Weights of a small GPT-style language model, trained from scratch on English Wikipedia: no biases in attention or MLP, 6276 steps.
MLP neurons of a small language model. Each row is named by its layer, matrix (down: output weights) and neuron, and shows model dimensions 160-223. Each number is 128 + 32 x the weight over its row's rms, rounded and kept within 0 to 255.
Before each neuron's rows, "fires before" lists the tokens most often just after its 100 highest values on Wikipedia text that the model never trained on.

fires before: ",", ".", " (", " |", " and"
L9.down2057 [126  89 135 180 135 164 152 120 153  99 119 105  98 123 118 127 181 107 168 117 112  78 157 108 177 151 166  79 116  97 162 154 142 115 142 110 123 117  93 178 116  70 106 107 118 113 163 142 116 187 167 153  95 136 121 143 138 123  97  56 120 177 198 140]

fires before: "\n", " ", "."
L9.down122 [170 125 150 136 110 153 145 133 120 117 142 189 108 164 143  85 151  79 149 130 150 112 143 141  99 166  92 124 175 181 133  77 101 133  65 113 115 159 113  97 172 212 127 159 115  92 104 113 169 135 134 130 170 101 142 113 147 101 152 173 136 141  71  52]

fires before: " |", "|", ";", "s"
L9.down3014 [149  70 135 113 126 161 173 173 152 124 154 149 159 146 167 164 129 133  97 108 100 148  97 207 175 126 110 121 124 109 153 125 137 138 107 141 104 144 109 177  88  86 136 132  85 123 159  94 113 141  99 149 168 175 141 184 163  84 200  90  88 143 104 160]

fires before: ",", ".", " and", " in", " with"
L9.down2491 [ 93 151 152 131 143 106 152 176 105 127 150 111 147 182 177 191  70  31 161 127  78 183  79 130 135 102 101 158 132 123 203 150 104 163 108 106 131 104 122  86  85 105 103 140  99  97 103 125 127 187 155  44 112 128 111 103  98 147  96 100 137 127 131 136]

fires before: " |", ";", "|", "s"
L9.down1954 [155 110  85  58 115 134 187 104  86  93 126  78 157  78 141 148 130 133 179 217  76 103 145 120 143 132 122 165 110 104  92 139  96 145 107  88 106 120 113 183 125 125 161 151 147 132  92 115 100 183  86  92 157 137 145 171 140 107 171 103  98 101 119 146]

fires before: " |", " 1"
L9.down31 [176  82 115 131 113 137 190 143 126 120 126 141 151 122 190 184 141 108 164 130  94 110  97 151 191 174 171 145 106 127 132 129 103 132 157 115 139 148 119 127  93 112 178 180  99 187 156  95  94 158 107 130 152 125  53 152 135  68 126  76  96 103 155 122]

fires before: "\n", "-", "|", "s", "da"
L9.down311 [131 120 173 125 142 145 157 165 129 134 142 141 106  98 150 158 135  65  95 103 117 102 143 147 153 153 180  79 122 101  96 100 164 105 143 158 166 184 159 130 152 127 118 124  67 137  89 101 154 152 148 119 168  99 116 112 130  65 119 116 130 162 192 104]

fires before: " |"
L9.down2725 [145 143 134 165 153 115  74  63 112 129 127 127  52 120 110 120 113  87  94 217 124 140 127 168 133 156 155  74  98 144 156 176  77  84 118  86 162 116 148 162 134 127 134 146 113 143  92  94 122 113 155 146 154  95 160 164 161  56 126 131 140 104  96  81]

fires before: "\n"
L9.down1304 [135  82  89 189  55 130 125 142 176 120  77  88 117 161 174  47 108  72 105  77  92 140 156 114  93 135 108 209 124 146 159  83 133 101 101 183 151 130 119 163 111 107 188 160 104 131 109 137 114  92 111 142 124 124 157  67 138 113 141 117 135  98 139 134]

fires before: " |", "|", " and"
L9.down629 [125 165 195 128 108 136 135 163 116 124 176 122 139 162 172 217  65 143 159 156 111 135 164 127 196 141 124 149  99 170 203 108  66 150  76 136 169 148  91 130 119 135 141 136  81 178 151 149 109  77  35 141 144 151 124 110 134 144 143  96 176  66 131 190]

fires before: " as", " by", " to", " in", ".", " for"
L9.down960 [ 93 171  39 112 181 167  68 152  90 122 140 121 146 142 159 137 162 120 104  87 172 124 139 142 164  87  99 149 150  96 121 149 115 144 120 159 124 165  91 184  51  98 115  75 100 112 113 204 131 168 102  57 130 140 105  99 206 105 137 115 105 147  87  92]

fires before: "ed", "s", "ing", "es", " of"
L9.down1510 [129 110 106 141 147 119 129  61 140 142 119 143 166 139 106 181 105  81 112 102 140 103 131 186  86  79 116 106 122  84 122  61 165 141  91 132 109 191 172 137 155 152  98  78  83 162  89  76 191 104 153 144 155 149 128 142  94 106 138 105 192 154 163 202]

fires before: " |"
L9.down2482 [ 79 115  96 163 215  81 133 191 108 100  85 153 112 114 190 118 191 145 131  57 166 100 170 110 169 146 108 145 162  98 156 161 192 111 148 144 147 140 115 161 176 155 162  96 135  71 138  40 127 128 129 127 108 110 123 123  82 136  87 124 122 146 110 127]

fires before: " |"
L9.down2210 [168 101  83 113 194  77 121 142 103 136 135 132 121 195 142 170 111 171  98 117 166 155  82 123 156 142 136 178  97 119  81 149 163 103 103 175 106 142 162 160 145 149 145 117 133 108 137 121 172 153 114  54 162 134 179 132 113 124  28 153 142 112  61 163]

fires before: "\n", "-"
L9.down2949 [153 122 125  87 161 130  89 125 156 170  69 142 115 122 134 108 205 131 160 140 114 110 101  85 147  79 126  97 178 169 129 145 203 117  90 188 130 176 139  92 136 107 115 143 129 135 103 114  86  82 124 132  86 138 104 141  86  91 176 159 176 147 102  64]

fires before: "\n", " The", " She", " It"
L9.down685 [111 131 130 179  90 131 135 125 143 152  76 142 134 142 125 149 114 112 113 135 112  94 107 127 142 118 178 149 165 161 117 115  93  61 113 111 142 191 138 120  96 147 191 120 140  89 119 115 117 116 113 105  99 181 179  83 109  97 100 161 117 178 126 109]

fires before: "|", "\n", " |", "-"
L9.down500 [109 102 154  95 175 146 104  93 127 112 141  88  69 137 195 129 109  86 197 173 139 116  81  78 105 124 148  41 107 126 114  79 144 141 136 120 125 147 117 131 203 115 141 110 114 124 103 136 116 116 167 114 170 185 129 185 141 143  72 120 156 137  86 185]

fires before: " |", "'", " ", ","
L9.down1449 [193 115 102 110 132 143 105 145  95  50 150 125  87 100 141 113 165 104 117 164 161  81  89 154 151 100 106 116 174 112 121 109 158 186 130 127 131  48 154 116 130  95 181  91 115 124 147 174 105 156  89 143  86 107 158 103  80 116 141 120 141 106 106 142]

fires before: " |"
L9.down2037 [107 143 187 172 130 157 145 127 113 112 106 109 104 135 157 138 172 168 168 145 170 128  66 164 154 104 137  76 145 168  98 130  62  85 118 156 138 136  88 126 112  76 122  82 130 172 194 143 165 111 182 142 134 120 176 155 172 146  99 120 131 164 104 128]

fires before: " |"
L9.down1204 [123 165 132 107 167 104 127 217 154 137 136 158 149  80 167  97 134  64 172 117  84 136 146 122 174 108 114 174  86 121 119  99 161 166 133  99 137 133 159 118 163  77 194 112 110  59 146 133  55 157 121 112  94 171  93  62 152 125 101 113 166  81 138 153]

fires before: " |", ",", "\n", " Again"
L9.down2627 [161  73 150 196 246 155 107 172 153 152 104 121 131 102 156  43 195 141 161 106 157 144  74 141 144  59 122 153 151 117 156 157 128 117 166  95 163  84 155 134 119 108 146 117  77 105 117 125 113 129 121 121  94 128 177 112 147 107 131 147  88 123 143 137]

fires before: "s", " to", "ed", " on", "es", " the"
L9.down723 [151 140 135 127 156 123 139  99 121 146 122  82 150 116 145 151 157 163  94 143 145 131 103 177 106 182 126 114 195 117 206 102  62 143  76 145 178 111 151 125 178 126  92  92 180 130 108 108  81  30 114  96 172  85 131 128 100 185 179  99 174 165 186 138]

fires before: "\n", " to"
L9.down274 [135 151 162 128 191 146 138 125 117 137 142 136 159 184 143 160 147   2 163 144 127 105 109 109 117 152 139 163 106 150 183 150 147  62 151 215 116 120 135 160 157  90 105 144 101 130 120  96 122  66  51 135 140 156  97 137 178  67  99 111 115 126 128 119]

fires before: " by", " to", " in", " for", " from", "."
L9.down1696 [125 209 132 125 170 139 129 106 107 115 193 136 157 108 179 117 119 134 108 146 176  66 185 123 131 113  91 124 127 144 107 158 109 100 202 131 116 178 129 138 112 166 124 109 141 143  95 138  90 159  78 128 104 155 152 132 177 109 108 124 127  77 116  69]

fires before: "\n", " |", ":", ")"
L9.down2898 [125 127 184  67 100 110 184 101  95  84  85 160 138 139 158 149 105 175 163 113 107 101 112  77  81 201  74 136 135 111 111 169  72 105 147 115 160 172 131 124  94 150 181 173 179 176 151 116 153 119 142 167  92  99 108 162 165  86 126 148  94 122 123 107]

fires before: "\n", " ", " |", " The"
L9.down2762 [133  82 138 107 139 157 157 133 134 193 108 102 130 196  84 181 166 138 144 130 119  49 108 150 124 141  91 176 130  74 135 154 160 105 106 100 120 167 149  90 134 104 129 122 124  80 142 195 177 164 110  93  94 117 164 142 135 165 142 147  98 141 145 102]

fires before: " |", " ", " Got", "eu"
L9.down2798 [ 93  81 150 122  98 113 128 132 164 145 149 118 130 196  79 175 189 180 163 173 135 101 153 117 113 103 103 114  90 106 129 119 103 103 179 126  96  39 151 116 179 139 123 197 163 185  95 120 121 111  56 133 109  98 177 114 145  39 170  90  93 164 108  60]

fires before: " |"
L9.down1422 [144 155 193 160 127  92 141 108 109 137 173 105  98 129  98 124 129 156 158 137 107  56 146 187 137  70 187  26 136 172 169 106 142 118 152 169 167 102 150 114 134  77 111 141 124 104 160 147 125 107 116 109 141  90 169 103 145 176 205 172 159 146 121 134]

fires before: "-", ",", "\n", "born"
L9.down2806 [100 131 150  99 150 111  82 101 137 162 166 152 195 169 108 154  98 128 164 158 153 181 126 133 143 143 121 141 122 102  92 104 157 148 132 153 121 131  79 147  63 132  85 123 135 124 123 114 123  86 131 117 155 142  79 101 132  88 158  96 168 158 127  78]

fires before: "s"
L9.down1181 [145 180 109  96 133 107 122 143 130 112 131  80  86 190 169 129 108  53 153 137 165 103 124  70 133  86 156 118 135 176 168 108 133 131 119 121 115 122 123 145 178 114 122 118 157 141  72 155  95 129 158 151 157 149 145 129 170 104  67 157 177 141 145 101]

fires before: "|", "\n"
L9.down1920 [151 123 166 178 128 128 183 115 123 155 186 116  80  95 139 176 176 144 123 134 164 146 104 146 188 187 159 148  96 189 170 127 147 135 113 146 112 150 111 169 162 126 153 137 172 156 134 139 107 123  91  70 100 121 113 156 147  76 119 179 180 177 114 122]

fires before: "-", "s", "\n", "The", "ary"
L9.down3009 [142  87 150 150 132 101 156 135 127 111 170  96  85 140 154 152  97 131 125 143 103 104  93 152 233  95 103 149  70 100 136 163 173  99 118  63 123 165 151 166 176  97 152 144 121 138  96 103 168 146 134 145 104 113  92 185 124 119 129 117 127  98  85 108]

fires before: "\n"
L9.down1065 [ 98 102 178 168 113 170 117 122 149  96  63 109  96 125 126 110 200 200 131 103  99 123 176 177 177 146 147 140  80 147 140 170  98 165  79 109 168 138 146 155 113 126 151 148 171  79 136 168 114 118  99 118 103 165 166 140 115  78 167  90 137 161 110 140]

fires before: "\n", "|", " 1"
L9.down181 [133 215 136 169 120 142 152 177 153 117  96 139 110 123 150 114 203  98 144 116  74  92 155 184 107 116 178 108 144 129 136 138 140  99 159 191 103 148 160 110 180 104 100 108 113 132 138 139 144 116 140 176  51 121 128 175 142 120 117 112 169 127 125 113]

fires before: " |", "\n", ",", ";"
L9.down2712 [119  94 200 164 114 159 112 143 122 121 114  83  66 168 141 153 121 144 105 144 116 143  80 123 103 168 120 139  88 183  90 187  85 110 137 126  85  86 109 165  93 152 105 203 142 128 146 201 122 103 182 125 101 113 134 216 122 100 113 112 105 118 132 123]

fires before: "s", "ed", " of", "ing", "d"
L9.down916 [102 114 146 136 184 115 126 111 136 157 200 132 101 133 142 118  67 106 122 177 170 126 132 109 132  70  75  78 169 169 161  87 125 143 120 163  81 134 162 118 147 132  97 102 142  96 160 166 161 116 170 181 138  73 173 127 132 130 141 160 177 110 101 101]

fires before: "|", "can", "\n", "oma", "===", " hold"
L9.down608 [151 136 122 133 120 191  59  56 150 108 162  78 187 153  94 141 120 123 171  98 112 126 109 139 197 130 169 142  64 104 114 155 122  97 165 155 147 152 123 163 109 137 136 112 106 163 179 120  78 115  81 140 102 144  49  85 120 101 115 109 148 128 140 153]

fires before: " |", ";", "s", "–31"
L9.down215 [154 129 171  92 127 128 119 129  57 138 162 148 110 153 168 144 137 113 182  75  58 163 120 214 154 163  72 169  63 135 152 146 127 117 137 122 128 119  90 144 168 119  92 154  93 117 240  82  95  71 130 161 121 107 105 130 143 161  91 157 155 159 154 129]